MLP neurons of a small language model. Each row is named by its layer, matrix (up: input weights; down: output weights) and neuron, and shows model dimensions 0-159. Each number is 128 + 24 x the weight over its row's rms, rounded and kept within 0 to 255. Numbers have three digits each.
After each neuron's rows, "fires on" lists the tokens most often at its 100 highest values on Wikipedia text that the model never trained on.

L3.up138:134092124145161164140106130104111138126122100166115147136112174155143097146140173134111145139146150111132126080154168114119101177116138126113125128148127109136157153181130088153123131102089096159113123142098121141118134092141130133110160145099178130154109142139133140097144136109106087092106151116126088152107079163093133104157111113152140095105142114119138151109171127134182142140116146110173129114153062120131090120136152125123120117117138160133056116129120118153081124110108117
L3.down138:141106130133108136093138127166117162119119147161147115127146104111082150090185105093126147087112100149141068151112098121107123119168157097106163143110112111105137116168094132122152112171121134165156115147149111158121122126122151171152159129111159119185138149097145111104141158105108106114148157153139170119133131107125154149138103105133127133115094147131103127139111154172086126144107129104145119129159083107103134157128120161060109125123153110099127131074111145113121103135163135
fires on: "\n", "\n\n"

L15.up619:093134119139112119136142157142116185150091119132157126114128173125098142094121169100142120116136107158109073137143119064199117098102136140127111134128110149139121132131095146111118155124121156128124110141145132121106135094127111131088148075095135134098101109102129111131145142086169184106107135151143156157101168161155148125118101101094113113111139118150127153139137144132213163151146175108127120138126145125125126102136138145146155099104160129140131111129144116178104117159145112
L15.down619:141111120111123119125088137118153168158154079143156119135090166131138136114141149098149125134099116129167138139119110122117121138110146170093133140182133158149097157124107166108107144113123125112159116098162155147138152149124134121099113122100139127126104128090142175105160139076115106127127129113121149138111165142141131143121142059108125181178133130137114140147077063162152096117080104097133104121154150102138153131088122136141131073128147154141121129124097109133094149113105170
fires on: " his", "s", " their", "ive", " her"

L12.up14:134175120115092144137142141142117128115112120131138123105099160131128147112137123095121139155121137167170113126126145069140134154168131158148157100197165105108097108134080125125133158135125173137123103116115105072108115109133114086127121088071144115172116151119131156107119123080167130133093114131085111120102150101147128143103089140108114146137176136147129151131137144097151139123144161166162124135167125140095170154147138155134095116112135083131133124081121094136105137157141116
L12.down14:149073071147148130160106111153128158165190064111097131131136138158123176059149118133159112115112158171126104124095139123150151143113078127107150135116126178167123148115155145126099110097119117150151166129115150125114165139150150131145127123121126131092074110137144131115114096119120103094172133138133100134128103160128142108116144103143124159165115143155103116134104128135099127102151114134113129133103150115128145128131142113111148124139067170136159109141077097143123125159137124
fires on: " her", "s", " his", "ing", "ed"

L14.up507:133136120129099118087108140105054133129149137115146118121124120136119098113131163124176107103105162127135097128122183092112137085122150148110131115157121155100122149117109110106124126108120141136083083144153109136118131121125111113136112116065132132142141121088115173139165109109118098097120140114112146153092118121142123127164088139148161159117159155095194172125109113135166171125143135166130129133087097109082110143117110132136173105134114098179111074143122120116146146097140137
L14.down507:154099065130131119100123148129143102127151109105118140129143100122087128143099116145135161113146155147160150081130117100138108184142103123120174139073126160171134138150161128102131118141159114104105134119158157118140144118131135112118166090151112103111106159082138130106143163145146122150126132166113136108084172142103124111147141171126138125160147131127158132095061136148145092137121141105093098128063115134156149144165159073119111128108105120138116146139117139129136107096166105
fires on: " the", " a", "|", " |"

L6.up248:118104167116129108131122152138126123124067106129109127127146138136115112153112155160087109114107087153124146119125133161075104133137142168125158170108087128100180141127110146129143132108112185128134104110101130146097119157113129123121113137137157135132160106148131128092122117100104095093139159125139116106112139171112193153129073156125166143140130155156143099160148116103144130108133177133107132102118114101135134150086150128104146123110096138168167108162150119061084159107116131
L6.down248:148130145124162125100131105156105082134175129131105141139138132139101111119149152121084119106144151138110146116134146094148102157148161130162122128100185133122081158115178113146104097154110134137133116135132145113152148132188152137136127160146134113113134119139089138157099133145153145118122121142147109078108162109143112071110170142116153141137107109082119115165164147142149111108116102105141112173140151180121115123111132103125117139118133085103091149092130111165131071106095073
fires on: " for", " of", "c", "t", " with"

L6.up587:158175129104068121130119138088141090120118124127126096149140142162110120100135109139130088146148142123090099107129104126127158129155149139103151189113160125137090092134162111096139147130123112099125147129116148171127137148196128075122072133129100169117151098157120178094124103114101150096114100112098096086133147108080145125135126113169143148129119177117163130103151123130157143118099161154163121112150111157116121099141132150119129102128153153123123145136124108119155127170131125
L6.down587:137139113111140082128104148128194095159121108137136137119138158106130123116117139160116139150165147099144111108141105116118110091126097189100142150120150069169151120093116101126136102150143126125118162113135109127119152080125128115165074136148069108110118117113132103132069122170122136132117114111147150133101130163109146142133150132122098117111139077105161188098120137151132132147163081151145145115113130152166095135127148154140132164160104168103083150145150149131137125146131141
fires on: " it", " they", " there", " I", "s", " he"

L15.up357:138126069168115101099140108116083114099158130149154150148124146138106108146111120167085167127157094177138142130135141114128069109130158138177146116149141150138130134152089128105131105128141114141101128083123074099138121151117127117104099092099132094128120118097138131098141129117137108134121119129144153112158130132110142133091120111135095137111145177077135143097105137127149152072114107099119132141105128149097189159101135108115160096163175112135139131122138104123151122171165167
L15.down357:135129093148114104151126056148112107131171119113136172139154110117140139061118149133150131149119154115146106105169173102103113179130100130139144142097150132145125123107129135147153190123129106157143126134109144125114108130122132109141145147137157118113183144106119155120156128140143144169125152122135111114123154160090117141163103135161116157128099104112128149147029140143120136104102144098121118096083154121071146105141164129105147139134094107151119099106104120113132113152121127
fires on: " the", " a", " an", "s", " 1", " its"

L6.up444:085118092128107126123145162134101112144110103104162155122172150151175117111144150140110168120150155111144077122142165096125164162145108111107147129157151111104150110148148142140174169151131096130135140142112075138128118116115111105109174153090171090137125133115110142136131162113126140118106126086158111103074095155113118117070110134101131114094130111141126132102132139112150127162139149110147134120145081120090111183127128093137115132105149114189137105141113116144113103167120152
L6.down444:160127150128154153105102106138127124113107154156096133136125096149098133138142133124131119132121084139105165127110113145111102132077141104156114144117143112125109127098148109145109101087146164125109087139133155121126121113117170147168140131167120155113147078098185108115112148122098086125138115157114100142165157104147136123165156147128113145177138144111118153162108128175096140093110139123104086182135133149178149109133102173096110157119133136065106164119110149144171141101133117
fires on: " of", "ed", "s", " then", " occasion", " back"

L18.up279:149130119125092146100126134198125145133105100126141114129110098139129148150110183108104100144166134105164108096141146099089138155118137143140134158119109099088194094160094119152145123128155136175113126136132114091121147105116142129113111168118119158134108115132176134159120136101111151143135102118103134109135126128100111149085133151119126158130114107124168132138110137127161097133139154114134152152146119163133170122109091062101141102090106075148145069128115122107165166115147137
L18.down279:147141156127097082136094145104121144140122111127149104164112141171153163101097094158167135118141094142116137143145120149125094146145145094088110151164100091133140137136151167103123085149160126171132131142113147145121162166126106137116108090142147151126117115113133150151094166083118103113124120107140144070118115126151121105118124122103161131122140160136102169135115104084122149139145135162072111102063103130136162105154144107141165140128168132149140157082138102119098093140149115
fires on: ",", ".", " sens", "par"

L13.up208:122175154141127189117116135136125127134146116107104102124163160075171115095102122106160107137083091115114124140145130124133116111103128164120166159092143137129098151110098122158136125150146117158099132125113167163093135134120163102119139093199179163140146091130133121116103122124116128120141087134153137120114114134126142171108085119141163106145131138130094103131127138116118106119123133166151132099079149134131149147107125117145093135141151152175149088142145109061170099129129102
L13.down208:143129112139101091127156146153184100098136155133141144080076160123082131152075137115096145160119114160124148096151129123109132133184115141141120124170178122146124150116120110119115110155102140076094124160106129140145133119162159137131152100114100139137105121114097165104169145161093124153148147106096130106170114107114111108117126138107115123100173113125112116127108123102094119170122102119171116135157114151119106088154129197138149117127145126101149160094149100132123131147116150
fires on: " |", " of", " Sch", "col", "t", "tle"

L6.up528:141106142130167134113156100101124130144124168154089149119116142134125091124079113138115174105168133142128150144131133111122181085135105114151151147167133150121149130132153140146105140138107113111082103139103138109133175123112111080133133126157110079162164113130140148145137129146178127117145125152108166119115085135133110156164122135144100078084136120099154137070124081140137099099100157121132144108169151112191101103090116130163144105139136140155102128116146146129119126114110084
L6.down528:135112137098105176097171130146130144127123150111114146151108172092170092155158164109135139112060147104113096089103124175117147150158125139116126132118092142131116103143065175109192131128105134114155125099085117111118112145148077165161130155108174131155097134159142116130106147135122114146118144127180149106153119135118123095108126100109110107139144164132114122112128117158073156108118107134134112123147125133130126138109168141116117126123097153120141132132122126087146149151074137
fires on: "s", "d", " Total", " Density", "ating", " Elevation"

L18.up79:104151105123087157124115110117072106118114123148095183141088127066129141122113097151128165140154153157160131101149092104112113148126111168121131101155144106120148136113188167140139125132119153115133124154111102119101138113128107156131147128131147172105071113168140105111154117156106163116175159127187137107130154151101126131089134120136115142160127100125108113135117128130124089171130151146140100169110141130095147112077144122117117103123093096112162087106139121130155151145138104
L18.down79:132233130127169105133096133097139149134120084163158154157096112164111155114108154147121158098128096114157106137089127108136117127130090095153126107128137105121143101136102160157119117127141113134134111103080142145121156112108112130130165137130153198114135118152117145115145126098110055117132115109137102124147172114106152130132131101122136114165144132143159132173170097090146117139071160119139138148082119109115149127124151103111110140113128170141132128113130116152123125114121107
fires on: ",", "."

L3.up183:102161101109109143108105148160138129126165181105127103147109131162142136151111115140110158144133082114112154140127171157125189136090183154147139113161154145145111129136128148128105152157114119125127137127083166159146129112122048114135077164109153139120110154106140105123142111121120084161136111116136117113113102138161144130145121130145147129157110103131137121111137104179067123108150126097131084103142130106123098106069120141159105093119101142162115101114098107131108150147126149
L3.down183:152122133151193162088132140139092091144104127104130141168144132151138146121142166133123146100151111101158142118147096103113116137115137155077135137096126138128132143148184068159160112140099102150088115089077133135148144141143124123105151147108104132134121126096150135107139090113120126123087086173156139088106106149094176152140106120136118102169083136136114142128121105146149141131118102116135133125143107107128137122109111144112188117150076141089103095170117170136115122135136150
fires on: "."

L15.up155:121150104136108102140143127141119122101105162111162087111114141149126112118159169116085146161131137123188127148159148117088101167130124137118147120151125187121154139122087079082101137127112163123135111109132126122144154198130147117121127100128133157127135103111162144142157098109107102109153132098134143102123115141105107116137108111121142135107177130146139131138119132156129121125102123088147168169117141129075123165097110112150182073149180127137084125157101102111130105132159153
L15.down155:147075147097154157111101119123138123116108117158164150110129123106109128078121127148119108123104127130133117149161165121119135106096147158148166139128152139104164109135148132163147157108124090123135106114184101140110127126128127126144160096130183127105088131129119121171106116144121094141129126149136166128082144152125176139130124140135109136153195125106117148146087138149172156122084083103081075159111148133148106192099132131140079120104093115116121150123110141110105118123135109
fires on: " the", " a", "s", "The"

L2.up181:129188140107130172142135141115117112120181182066159161181100114159131149142136128133121170150141129119131168093121183144125175116145150103118132105108098127102057122133134111108123127115087132099125179111103119118129153113102106111133107171102167137145138134102147152105151130134147108117141091122125141123137118094156125185141136145156134124152084107173106134119132109095092124141142124125115106113142129138075124150117139125145111138137154134108107097091100159150115124114113126
L2.down181:098163098083120161127144102155110112186154128114149148171111107108103137116117137128105134140128099140127156101119137129122119151121147132155145122141120131135062123122168129087099116109092142140104147122097105070150133144136130139162097148081139124118097123089145128108122131131129115111124124121116149109101120135157135156130119153140136170146170149163115157126137094175088169146094115123146122107176146104090170119131107159147151116165086142123092127114126164092152132074121178
fires on: "."

L7.up172:133137127170126132116133127084130105067128128121137153104125102138095138132124155111105125123122148131132163114141128108129069137081154106107146132096156150116100162120128118142150128197121086165133170137161128116161147121162132075138131141144164145144129126142107104134147132129111143133121141140159112087050091171121132141108101104115116144133124154144124168115112150128098153132146099121164103168125144138137148138086165082120134109144114142168135125162132118092104056124138107
L7.down172:097156139143144108146156157177114110119092131134097069110165154116142141114110114144137132108130130142160129143118118075132124123155092112109173113148165162142115096113148138137112089093140109094133116131141156159167113120115111133130158127148111135160096155126130123087122150137115120185133135110130143130138090130139093167109113139128127111122093123127090132109160180136108074121128130162128189148113145146095110140181143143090166073124150096136169117154128134140125114146081104
fires on: " of", "t", "ci", "ver", "it"

L10.up85:168196180133085129107126122127119124142132133154128105140178123062112138075148127121118126107104158121098107155100082130105093123123158097117112125129125131117119088155119083082125084150108112094109141134113126145129142122141134136143109125125122142131124150142178130122129143160168153129163162130152156137160147098086094165146147126154118181151108107112103104118138135129122134152122113149129156095130080147124118106144104101135116067117149169147127125126155085144136146150161142
L10.down85:115100119131190103113133140152195117097155119166094145101122174168136152126119157123155110090163108142132141113161127129113140140069125100149105113098157129160150195118130126135109111148128112142123117123134168098105153136141129081125167145101094128118141149124142110162142096101109126142118157113097139133152136111164127084107113125106147124144139106123137119107128107178182150100080131126119125162099165128127088151116133138134129143164117075136141139121090146141111103106137095
fires on: " they", "s", " he", " to", " it"

L14.up39:126114099164088129169155131111130165163116139130154117099127111116098116125131140092137120119156150133167130126131145110142090103179100194101130146109144189123139103089110118081123159126156143085118142140131105117089141162144111104084112119134143119131117127060150137114139151132145103099120154140143148147156127101129135132124075117115128147141183133112144081131091142116151157136104124138153155128134121107091166135116158135136178116151132140164109114161113097120068109134124118
L14.down39:153085091125147138116144124150127108147137133085136120126110124105118136135119145087107143143149120136153132140149158127112138147087159112127117152068163186132132124117173109088100177127139107117096167108138135117128121117118135128075113136142119173112157122077135115105128146114128098197137161144113169160124152113120137143107139078115093175112099115114116136138075143133119142117097132121139116152120128153075123180113165141082174141100127148114131140165138119147089116126135112
fires on: " The", " the", "The"